config.yaml
n_layer: 13
d_model: 256
n_head: 4
n_kv_head: 4
head_dim: 64
d_mlp: 768
vocab_size: 885
activation: "silu"
norm: "layernorm"
norm_place: "pre"
norm_eps: 1e-05
positions: "learned+rope"
rope_base: 10000.0
rope_fraction: 0.25
qk_norm: false
attn_scale: 0.125
bias: "all"
tie_embeddings: false
parallel_block: true
init: "normal"
init_std_qkv: 0.0256
init_std_o: 0.0
init_std_up: 0.0256
init_std_down: 0.0
optimizer: "muon_variant"
lr: 0.00161
lr_mult_o: 2.0
lr_head: 0.0052
grad_clip: 1.0
warmup_steps: 200
schedule: "cos"
final_lr_fraction: 0.1
batch_tokens: 32768
seq_len: 512
doc_mask: true
train_tokens: 176700000
steps: 5393
dataset: "wikipedia_en"
MLP neurons of a small language model. Each row is named by its layer, matrix (up: input weights; down: output weights) and neuron, and shows model dimensions 128-191. Each number is 200 + 30 x the weight over its row's rms, rounded and kept within 0 to 999.
After each neuron's rows, "fires in" lists the words (lower case) most often at its 100 highest values on Wikipedia text that the model never trained on; "fires before" lists the tokens most often just after its 100 highest values on Wikipedia text that the model never trained on.

L8.up158,193,144,183,176,202,215,219,151,192,244,135,230,207,251,246,222,219,183,232,200,211,185,220,216,167,173,252,171,203,203,189,241,207,197,196,193,209,178,158,249,149,125,202,211,205,194,160,182,201,151,241,176,167,228,169,214,184,260,170,212,189,221,156,225
L8.down158,154,194,182,185,266,206,150,145,205,138,201,238,183,239,205,192,211,112,195,213,226,172,243,187,220,206,220,134,185,183,157,241,171,228,199,215,237,194,192,188,180,199,162,127,198,158,221,164,203,264,208,210,201,230,212,161,181,183,184,255,220,240,255,176
fires in: "from", "at", "for", "according", "accounts"
fires before: "m", "c", " the", " ", " c"

L2.up409,201,180,178,196,211,191,229,221,159,216,216,224,233,218,183,172,189,169,251,177,202,226,196,192,210,144,207,210,184,202,191,150,212,165,213,192,252,208,236,137,197,243,175,129,241,212,189,201,198,236,216,207,258,205,167,183,214,193,178,227,251,162,169,184
L2.down409,254,227,203,185,245,200,158,192,168,168,270,189,187,168,155,175,207,233,244,207,184,194,202,173,235,190,198,211,156,157,232,137,210,198,189,207,192,197,232,243,182,193,183,182,137,231,186,162,211,164,180,174,226,176,228,221,224,161,173,220,191,205,155,209
fires in: "november", "university", "washington", "executive"
fires before: "em", "it", "ut", "t", "h"

L8.up141,228,188,207,236,233,206,234,192,262,217,161,169,174,154,190,142,232,232,209,196,198,227,198,202,150,195,233,168,152,203,177,187,175,205,216,199,236,203,219,216,216,246,171,184,216,194,181,206,190,156,167,232,202,224,255,213,163,214,200,194,168,233,196,212
L8.down141,179,210,196,183,256,184,235,211,190,179,127,186,216,134,212,196,174,198,216,214,220,135,214,207,187,214,185,199,183,197,193,195,199,236,162,247,204,220,225,205,193,156,199,216,225,214,178,212,133,162,198,200,195,216,229,166,170,284,211,208,190,181,154,209
fires in: "his", "him", "design"
fires before: "is", "n", "im", "er", "g"

L3.up234,177,204,253,199,228,178,256,168,201,225,218,191,219,246,219,141,205,232,213,179,196,194,196,237,284,237,192,134,161,164,168,234,188,162,163,221,173,160,172,245,135,194,197,245,179,245,204,211,216,272,193,174,224,208,204,219,225,236,197,207,184,204,221,236
L3.down234,209,212,153,180,179,137,194,206,205,209,205,214,182,192,174,203,219,200,200,261,256,202,153,233,188,217,176,180,182,145,231,250,213,204,262,217,221,186,233,172,219,198,188,214,236,199,240,229,210,204,213,243,197,182,223,246,177,239,265,234,245,162,179,167
fires in: "two", "tennis", "ten"
fires before: "o", "n", "ar"

L2.up433,201,259,219,252,121,248,255,216,178,185,107,194,216,232,190,171,173,147,165,202,213,160,167,156,210,139,228,170,161,185,182,176,210,207,215,174,198,212,148,162,195,219,209,188,225,141,252,174,181,223,185,141,188,220,199,201,224,250,192,214,208,253,202,184
L2.down433,163,209,232,218,175,256,193,239,169,243,204,207,254,217,210,218,157,226,166,188,214,205,163,154,220,226,246,192,216,233,176,189,208,173,213,200,196,177,205,209,225,171,204,220,126,156,209,222,187,190,204,209,183,141,181,185,216,218,156,226,252,224,230,202
fires in: "he", "ha", "his", "history"
fires before: "e", "a", "is", "ist", "L", "N"

L2.up249,140,165,179,250,204,191,158,214,229,226,255,208,174,208,218,177,206,171,198,182,192,198,169,208,202,228,296,160,167,166,215,206,225,125,217,231,219,223,185,148,189,220,189,170,162,210,166,186,201,213,209,186,186,209,194,157,186,137,202,185,233,258,208,195
L2.down249,172,256,243,269,239,184,196,192,199,193,231,253,242,190,231,240,177,153,175,153,214,246,194,156,156,209,206,216,195,172,199,235,154,199,158,167,231,229,230,172,189,210,193,187,212,199,207,124,194,205,240,192,214,188,204,198,201,249,200,184,236,159,221,195
fires in: "first", "xxx"
fires before: "st", "l"

L3.up53,155,230,194,220,175,224,184,207,267,165,246,205,196,179,194,231,279,215,195,186,180,214,195,197,268,161,216,184,151,188,241,238,221,202,154,159,235,203,154,208,222,164,225,233,252,206,177,228,230,215,212,188,188,211,221,193,200,222,216,185,225,207,157,204
L3.down53,157,168,171,249,195,242,142,248,205,161,310,218,189,195,212,161,146,201,217,175,159,217,196,190,229,183,211,235,237,231,202,152,179,203,137,245,193,180,194,158,212,211,162,193,125,210,213,232,192,185,252,162,193,167,197,182,205,197,165,222,154,154,218,230
fires in: "river", "five", "third", "east", "100", "30"
fires before: "e", "er", "0", " in", "al"

L2.up711,199,200,209,192,254,209,208,185,180,189,223,250,177,256,186,180,220,172,201,210,196,218,187,128,221,188,228,144,180,134,214,182,220,214,249,208,178,178,241,179,201,157,203,207,214,202,199,199,157,210,207,167,231,147,243,228,232,207,227,194,207,185,218,223
L2.down711,186,217,204,149,169,193,205,215,215,174,190,187,181,141,242,259,179,240,183,148,161,224,160,235,184,227,215,205,230,252,177,211,239,233,176,215,209,201,178,211,160,253,208,148,178,207,162,233,199,245,190,259,173,192,180,168,204,179,191,230,175,219,232,228
fires in: "november", "government", "known", "subsequently", "mostly", "project"
fires before: "em", "ent", "n", ",", "t", " "

L2.up647,150,156,242,263,211,211,203,227,231,241,199,192,166,220,210,180,222,194,205,210,205,232,185,196,206,206,160,213,151,239,199,141,211,190,154,179,197,188,196,189,201,213,208,177,211,254,219,185,156,218,180,235,238,124,186,218,201,172,173,216,160,234,140,203
L2.down647,263,245,203,166,256,152,169,197,197,221,230,225,185,183,230,188,226,202,146,236,216,188,208,214,165,230,230,137,195,238,185,213,222,259,256,227,227,176,222,202,220,172,185,182,217,195,200,160,216,165,202,149,203,179,269,176,171,215,212,199,188,171,201,192
fires in: "team", "year", "career", "texas"
fires before: "ar", "am", "er", "le", "x", "o"

L3.up488,173,198,197,195,179,192,232,181,222,256,173,164,248,249,220,210,229,254,207,233,157,192,153,165,196,193,167,137,196,207,201,234,170,218,237,188,189,186,239,216,235,206,178,180,231,175,140,227,212,171,208,214,161,207,151,212,269,191,254,164,220,206,225,182
L3.down488,205,181,215,149,225,193,195,152,187,163,197,180,220,206,198,187,204,262,211,223,178,145,197,203,218,232,237,197,213,142,206,174,199,237,216,201,192,202,232,184,175,199,210,163,193,203,193,199,144,184,194,168,109,245,224,190,172,198,124,252,221,170,201,170
fires in: "as"
fires before: " a", "s", " w", " ", " the"

L2.up724,186,198,173,236,198,190,184,201,198,223,186,158,135,225,155,199,203,212,202,191,163,139,224,202,160,261,174,233,187,202,133,216,213,205,250,190,214,210,193,191,225,176,171,192,157,206,212,195,239,202,182,219,279,176,226,157,209,214,191,236,220,215,134,224
L2.down724,241,243,219,256,194,233,220,236,231,225,209,230,208,223,197,212,240,171,214,242,235,175,211,182,232,126,194,184,190,136,232,189,230,150,251,210,171,189,166,173,206,178,199,199,205,160,205,232,201,229,195,215,163,175,217,213,176,163,181,199,238,179,230,212
fires in: "august", "february", "australian", "suggested", "augustus", "australia"
fires before: " ", "r", "us", "es", "t"

L3.up446,156,232,212,193,150,226,205,227,180,215,186,203,175,193,188,175,238,172,207,213,193,232,213,205,200,192,152,230,194,191,240,196,214,140,239,207,193,140,151,211,206,149,220,237,200,190,157,234,198,144,195,227,217,200,229,206,172,190,237,180,198,220,210,246
L3.down446,240,205,231,208,242,216,197,243,212,216,174,191,201,188,197,224,167,214,201,151,224,160,189,191,191,241,206,183,147,251,213,199,196,225,202,188,207,227,214,96,206,218,187,206,232,231,157,185,179,223,183,223,185,160,166,203,219,199,206,221,211,212,235,216
fires in: "first", "festival", "fasano"
fires before: "st", "t", "an", "er", "h"

L9.up314,208,182,197,201,207,222,213,207,190,233,205,192,203,227,175,219,235,203,173,158,229,232,184,172,191,175,265,211,161,181,157,196,189,215,248,182,264,194,150,211,170,210,154,161,216,213,205,210,194,190,188,196,234,195,227,210,233,216,206,182,179,205,151,185
L9.down314,205,185,154,183,166,212,222,155,222,203,196,221,204,202,166,186,211,161,240,235,184,185,253,172,179,188,185,139,150,169,198,155,227,216,240,190,187,202,167,176,221,226,163,182,175,160,254,193,252,174,223,195,244,209,239,205,154,256,146,155,210,209,188,196
fires in: "which", "while", "who", "in", "november"
fires before: "ic", "o", "i", "er"

L2.up428,197,174,162,205,148,210,195,195,268,214,206,185,236,165,233,172,190,195,142,227,196,215,196,223,188,249,216,148,214,192,185,207,167,208,227,229,165,204,196,180,195,144,190,188,135,134,177,221,225,151,204,190,162,222,207,207,250,201,172,185,236,222,220,263
L2.down428,242,189,180,223,181,218,224,231,210,168,195,204,210,184,183,186,196,192,218,230,195,224,232,156,176,179,264,231,197,157,218,202,214,234,205,189,227,169,225,225,180,173,187,192,180,213,230,193,192,219,160,194,146,220,171,212,173,150,180,180,270,144,165,177
fires in: "ha", "he", "his", "history"
fires before: "a", "e", "ist", "is"

L8.up479,195,216,196,144,268,209,205,196,260,189,210,203,174,205,219,186,170,201,236,188,198,193,224,145,221,169,181,221,235,191,236,225,193,210,235,191,195,200,202,219,162,182,185,243,196,278,226,204,241,181,205,147,231,193,175,247,231,178,103,210,158,205,177,143
L8.down479,225,207,201,224,193,172,164,185,187,227,212,211,178,211,220,192,219,194,127,201,160,229,182,191,178,186,195,217,228,213,214,137,207,214,179,172,223,169,168,179,236,154,211,164,185,189,211,202,191,188,168,211,200,111,177,146,204,173,248,192,203,208,157,222
fires in: "first", "railroad", "following", "final", "father", "film"
fires before: "ir", "ad", "in", "ol", "o", "at"

L3.up676,175,176,164,200,193,175,200,234,231,202,181,167,256,220,233,210,238,190,220,300,230,230,170,157,198,198,251,224,203,196,241,217,201,214,223,163,239,224,148,218,195,194,189,186,179,179,221,209,189,178,146,236,184,203,189,137,218,199,227,193,201,194,221,130
L3.down676,246,174,203,200,203,184,234,200,209,221,203,200,164,172,217,206,204,259,158,199,158,124,218,244,229,200,142,153,279,181,175,213,132,251,174,190,198,220,241,185,206,223,210,231,250,225,191,187,185,158,153,158,173,176,193,177,184,220,254,149,203,220,265,255
fires in: "two", "finals"
fires before: "o", "in", "i", "e"

L9.up172,207,225,168,188,205,149,263,246,202,227,198,204,196,147,130,192,203,185,222,174,203,213,185,227,229,266,197,241,202,201,157,216,237,224,222,211,182,173,224,212,205,267,180,163,186,165,177,147,148,196,214,184,179,219,201,214,149,180,130,116,174,178,197,211
L9.down172,190,244,236,204,191,169,195,205,167,253,181,210,185,209,214,171,179,205,183,185,224,169,219,166,197,180,174,186,183,263,229,173,160,214,242,228,224,193,172,198,218,235,235,211,186,235,235,247,133,190,183,263,217,261,207,151,191,245,189,199,156,233,220,195
fires in: "a", "that", "his", "an", "him", "with"
fires before: "at", "is", "n", "im", "ith", " c"

L7.up425,157,166,181,181,226,184,185,157,202,277,211,259,180,196,192,213,225,161,223,224,131,232,230,188,228,227,203,241,178,147,183,205,190,183,207,248,182,187,196,175,192,202,157,204,202,209,89,172,223,151,206,176,197,167,204,170,228,214,222,169,234,243,216,216
L7.down425,161,215,172,154,243,187,183,255,215,223,193,221,177,184,196,150,220,230,225,156,199,257,192,191,216,213,206,229,242,201,148,193,213,207,182,157,226,177,201,185,202,190,243,138,164,190,198,140,216,147,188,208,195,190,212,201,213,202,182,199,193,209,225,162
fires in: "from", "published", "career", "public"
fires before: "m", "l", "er"

L3.up287,228,238,189,222,224,183,214,194,179,220,207,179,184,203,214,255,246,187,179,213,192,199,205,206,190,161,204,233,145,202,174,211,223,244,193,163,201,206,181,189,225,211,164,222,161,219,200,220,236,236,182,173,189,161,185,220,177,214,183,186,173,181,176,193
L3.down287,226,171,224,171,200,182,234,202,211,189,186,209,179,188,194,225,141,153,217,199,194,265,212,191,189,200,250,170,229,219,239,207,222,191,159,257,270,254,222,192,195,228,180,191,211,213,196,228,102,181,186,239,193,212,169,185,254,165,186,253,194,110,182,204
fires in: "two", "north", "south", "0", "type", "typeface"
fires before: "o", "p", "-", " of", " "